config = dict(
    num_hidden_layers=12,
    hidden_size=320,
    num_attention_heads=5,
    num_key_value_heads=5,
    head_dim=64,
    intermediate_size=1600,
    vocab_size=8192,
    hidden_act='tanh_gelu',
    norm='layernorm',
    norm_place='pre',
    norm_eps=1e-05,
    positions='learned',
    qk_norm=False,
    attn_scale=0.125,
    bias='all',
    tie_word_embeddings=True,
    parallel_block=False,
    init='normal',
    init_std_qkv=0.0287,
    init_std_o=0.00585,
    init_std_up=0.0287,
    init_std_down=0.00585,
    init_out_by_depth=True,
    optimizer='muon',
    learning_rate=0.00763,
    lr_mult_qkv=0.5,
    lr_mult_o=4.0,
    lr_mult_up=0.757,
    lr_mult_down=3.0,
    beta1=0.95,
    lr_head=0.00381,
    max_grad_norm=2.0,
    warmup_steps=200,
    schedule='wsd',
    decay_fraction=0.927,
    decay_shape='linear',
    final_lr_fraction=0.0,
    batch_tokens=65536,
    max_seq_len=512,
    doc_mask=True,
    train_tokens=315600000,
    max_steps=4816,
    dataset='wikipedia_en',
)
MLP neurons of a small language model. Each row is named by its layer, matrix (up: input weights) and neuron, and shows model dimensions 160-287. Each number is 500 + 50 x the weight over its row's rms, rounded and kept within 0 to 999. Numbers have three digits each.
After each neuron's rows is what it responds to, as a language model described it from the Wikipedia text at the highest values.

L3.up920:544579466520428496529484558498499472561490459520495411503470564580440543487448585582546458524486464522473497495447418566483500594477561486486548529543534555501472528525526492508469410484520614404503555563463572494460550437447528574481555461476420499541438517420423539459508466570510544515574458455548485518514447475524551426534528464472392418464479526401536458440404428522455535609497
Responds to: Mid-word pieces in names

L6.up592:496508604435587533452413543517483499473437444491449509495548534540484542516450540522506507434449506465523466418479441577602430535520458494587476503559467472557551545484479479528562560594530470499522437451543436537520524408536472435437440417579507540543490468532533486536503432502563451488504470538491512486562384424439512442591499476357462484519524431563559466523394563564445490558542
Responds to: Leading digit of numbers

L9.up80:492521523542501541445480550440584577522490496567578452562502518530447558468467456513479523536504414443462524415550512523541471479475523423506499474483536479450509402516427497426519491438405476530382517503444560578546481537516437504553555491516563466497463545581539466601503516497523387583481509502486456471505557582490511481644511516464515518529529610459519497556537511521471513446481
Responds to: Hispanic and Lusophone names

L6.up611:562426566442455430501461489376516523490479482454513464469410547575457493550522491528450549496521507495513550519444497468467415468445529428528473401570485582493507563557503572534490517534590487400515516595513392521452526538454570478488536512412449454578527590583462600469449492428399473535471566571592522472491516505600517512456486458519601495387431493455496511532424473559581466476398
Responds to: Clause-opening function words

L9.up1553:575491494505539468482597417481499533493623525507454530421472495487577527418452505473595579453607434448529580376436540478519486521418458521474606440452451507508448491500532481510556504539449534514470456565513522515490492531495487537496474539423589454571538528562550511517459472492550411440423541489544529508566486579462461512558520519532593421528513546475450477430489522409520568510508
Responds to: Year-final digits

L3.up84:499548650589468549478536520573545518493516489517481507482425487414507577502438390545514514599479533488431470466559524572570530525495530539498524523575452544490458499564471449572444448515528567594554480499464549451418475448499437456440493487530533456570483438455515592451534469521516502440490572615536437512482529438591477478406515469462477615460388601424485495504530483507464524475497
Responds to: Connective "of" and time words

L3.up1257:516495525435585438455484432460467562582523518583487465505541490518464509385533492498541461347448497549477587514569516535560480462458471534552517516437467549507464550537331537487570520460512494518493467578512527469484434553513462439561501530487438417546476559500436535579510417510444458563601516442416443431526578504497496470443490535539519533551485446512575631619522411534492599535553
Responds to: Coordinate slash separators

L6.up607:584479436511449496459589546480565474578485528523544572448453473510522467445454404516535501451630454490572511464395437431547481513585497524486385421464465465556364562482471535512527514539429448486412508494543493529552385485468460504485577434498495533527474494463518564368556475470525450529499515537485468454589479456502487568518590519437479405571511471566553535512484541508512497465495
Responds to: Predicate-opening function words

L3.up942:491502521520406513510469564534483534476491487543434446533454536398456586552457460620543406543417470561544638551516484633582548511467409505568430521431503546452529480546488591513488515449519508473514552490484447550506470507533478580456483457512446354469502469560485467504547491411520429484465541467527482519484495625555531480466538416510600522482491592512442495420504473462487464498511
Responds to: Pronouns and name fragments

L6.up464:481528543461436489474577424466523439563438509535507494493553499509427535508544454476526369453499434495459492428548529535535523491545420419554527480552473519563504573561541425525462554541561472402455406426559510480468438550558553586407509397534595420538429516453533480465575490469427447561542578525569410497484350488524582482531524559465532579485478448524490428588570512528502519548473
Responds to: Small digits in stat tables

L6.up677:511476553564564488502498479460607565468419502531453477547512624498597433423459580473453533567497577544444430547492436511492464488477465443526526531506517494502513540601443504414449533432567434518478549534513442510483507447566648477496512509564523503494543526448518536505580496515501427426403543519503517536467541466561456485571460515528575449449487441469601452510543486555532551507536
Responds to: Section headings before dates

L9.up658:504473510438549543456474535489532600479477506484457527530505538507530473462426514518530510622585467432482454434506503535524518531549421403510518512533467435474498510590582510463612493562503544501495519471499457505454466465418514455464515495413492544474524458463577491449440487436545579559480530491523453463510490495497543473465472511540447442541541511502489410510497467398494533493505
Responds to: Temporal sequencing connectives

L9.up899:553545509584431481456464519509458469525520532508521527512430441536493477466600528470509485460558426486463585436423489499505521399552550542559449478493505544472494446476549513537506462487443472514468564443525461567544395412537476504479468459551447488517458503530377576471486458511503593508483553513458428554528499395530482491505586526448540523448612498616501473595427501515421533486463
Responds to: Clause-subject pronouns

L9.up1442:590534557611538487529460447450492526433500544449520498511418445503525472430510483564489526586561473502544419523553450494580440460559519490478563515534582486508395484512444537506449407588511477541531512532498423566545530488520438514506447471560454453474480582518488504572447575459597507557481475548485479488520472512487507490461488573592517453442469467419528439439486536531359560436525
Responds to: Clause-opening connectives

L3.up481:463473456415507529486516474499478502569404492445508512500432569486576580505487484419488363548499508550525464412557434460530441555555562382531533513591498491505594501526476501534483592507456547441517628573486607458568504527512546498589520495566427555479505461488504576458426620557474480416497511548537482556558572389496428565515563468465424482497501403504536512477479479448536440473466
Responds to: Word-opening fragments

L9.up686:498542499504530583495532597425493521487586498536428546549457511524427484441408416549511445452540512530507471502494590442487460471430460439489437531611448547499495464465448538533506495508467532425465440476505597562500472562520473454489481513535549577469567462494602495545573435443486489512562510584600477473560469451516553491519424511601525466517502497529481463481414507577477453530542
Responds to: Table cell endings

L6.up708:504471571487511405403523431571501579419506434420497542467509598495620521410404428531526562455528459433450571499502523560625506500439532411555510522519491483487431440510496502564506494459537534484515531494488579476431484474487402452524437498576563546460530654404519555460481506525494447494521546565557469568420566490570460450497467540480462596501448566485439550525557536578508533427475
Responds to: Year final digit

L9.up1025:502462481500504419450525530461510462571468548504514576403526476422577471529452477576448506516401453464465365506449618533531481521483568578542420398516411584586484551467434561518441478572457528495523528515573515454499518485515471543469546466435442491492469533464410546522460457499512593559561463527508530615502525468496611515465498528498502567518371497503458602538506483589507416460508
Responds to: Pre-verb auxiliaries and adverbs

L6.up1:478436495399507518511528581487547419474467426542492497577492561507482513548488501395456528521426419509424503457530493558525493492343399497469491582531488496490505539568427514527482482485517436531517526461477390525531526470479479569612530442538508496400469469469513497592516449538558398577631472577608508495473503535434465521509447520522490483511530490481509487540490418559533476457417
Responds to: Mid-word fragments after Co-

L3.up461:452513470545440486489446515510476502574547432435490487470551527408540530562568448539531617548474512424604520468512466551546592561422439484514483639520574507514429571473525474508470551430516499508479513534510493551479405518464430478559551517523541464604480531524542518533491462462555421489549494541493440444539531573509535391434561589468563502435567483524407502498471502526498527538469
Responds to: Predictable multiword completions

L3.up52:603461435558401507472486514477520501579427443535545641457457566542540462549423433526530527583533448473572569559538452486467474445527580452455429567556489479440514464456491574537489531489529477514435538477548479506535473482473479493487480547430461462510533496499420447549438446603416461522545472559502497498495540499452500530460541419499537490569408450442519438435461439480551536571543
Responds to: After-noun-phrase separators

L3.up803:481434442475524534456445558574457425503434498539423520559548578479520493448555500523493526379574532494435588475434553418378504484548460603499484563512501493555513512484470495612542549529560471498419426502525522493522437561557474443534558551519562488516467528506534439532539489452458469549517474507515504543518483460402516544538532443461419547474374585526488485642428510359450489508454
Responds to: Links after content words

L6.up198:536564482501489512595504484440549514475544501445525480501463534477520451390454520456590579482423501509534537486567535547531579555529439518532447461444407521506608501484470453585480487509509423449524488542553554543507444460487415481478514427471409539474462487474520498458486537459548527558430532548532449582571453503517491480557458535488529482526454505404488469435531448454384447445530
Responds to: Clause-boundary commas

L3.up1505:492528571435492539553525454516514455513541361591399554468473491438510462453496421489416509451442580541561511552484418466470479419528495500570612605610505573526594525522566571445478472456504491481541485433497441574447519532497426460551571504479545548533558545449475553458581531433483514508416454592463517504427525477441524471544543487528464488431490520488500425542534454472360481484497
Responds to: Last digit of numbers

L3.up336:471452489526431398541524511487477640553555516606516463554461451537464419540588504496493426444480563413546562413460586534535402581550544551484413533541534552560487551563543543427519609603487579436638393415492476437423512582539490472485517471516480450617495579532492483505506472453535508488581515491498468571469481444416494562515519585600494503491382552461523494550495515525478650503468
Responds to: Predicate words after copulas

L9.up1267:558491481495552552409476504423471554515483604569489536496550585481568488557489507566576441523447557508414445572515420463552478500482533533575441546547531426505546499485481448420457407466467509527603460481492499474544511443484528509511507401425498578529490513500481487457372482537507480490482485529535500565441456459508516460450460422494531497546520452468478475545521461423352487561496
Responds to: Year-initial digit "2"

L9.up1501:473527487455540539515526541569487478504533550573557493399432460631500426487430382451529517466443502508603571530511621451521486513495493476492581487515467465470571489534463419602474457584534477595524445513526484473477447555512460416521580457485484498569562550548468513474530555543466537442461431515449528527404519401556463492539603474563568494458387547517513448498503519557536539569446
Responds to: Word fragments and table boilerplate

L3.up723:447527544459551569511551531516533522538592532560516467539554604624466460428514585532521547526454441546470511407523544433551510450457507470401403523515484505509565533495378542452486488522491580469527491433456515528526463503504478535422488475511500506488528514442487516609487456554459382541489592583569545539498592498507424472506497546469447500519507427442459472441516462547452504463515
Responds to: Noun after "the"

L6.up874:544489558511427502477484538434463362479530517461531489542486489575513467440466529576551494470490437508447507557493520570487470451444560481520471509445563503524481448622595463495468568609472479525596520410600504456494497445566550460505425578493643475550484597441479592535488528519638529582518529520549485502517476433594463477502527573527534497464579476542504514397524625550470410534456
Responds to: Period closing "U.S."

L6.up572:559595462528445571476518543428468494383512504533531512536447471412429493462571517457560484429492439534481543523432537472456458531474393497494505430505477386421493481502515523453474486445443593527515567491531413554463469420527471517559554466440484582493564496513498473487454414407469557441511506432567437485485458422546542548553502477501604551544424467529485490492420450449505405444465
Responds to: Clause-subject pronoun after comma

L6.up366:526576484491593477495542522438541479523464472511531487506486513552472487497611384478539494531408498490420491453459502472519560491507458570547542390596518487389536456511492448560368489541429431539482466441525421607513503483514440452536526508517437488516556458511499453412583501455552463527506625574473485478469485384497434482468498417416508475473499485534525475493515520471558496515511
Responds to: Scientific word beginnings

L3.up452:451526517514531468447514499491490463508368470494500546494543572416514351457469428540529553471558572480536510500519486569383553539488582522498507535582411522530531447520468487542462417613460543545544544480584542499568474566500525428502540402431446468525511469491564529530441582459397435543461519445564531563518486442568474606482496517519464493562539489496424437535475488470458392431537
Responds to: Clause-linking conjunctions

L6.up1120:439484557449488360500568481599514471484509510525449459500510522527555569489533608437499544586605492564554433526577516528577418559474413442491505500391551592548546459535516495543430570515497491471491465447457572578506488533560480457517492517497461472477564506538499474447544463511452535618467497469470472391530478478572566539448596459548525466528441539453510610483469502601540543514540
Responds to: Table cells and separators

L9.up152:519594432511533445558492395464474590561503449533364483452482510483518432500484433377546485485502441535401515530537513448542486517557536483443480510594443493503511476542476524511540501493497489549558505446482495525439491521461498591529438546448404491416563524440403462570470522427417477515434516554582532500480562490550387468470583493447462502612459447383402515482501443482491508490516
Responds to: Mid-word directional pieces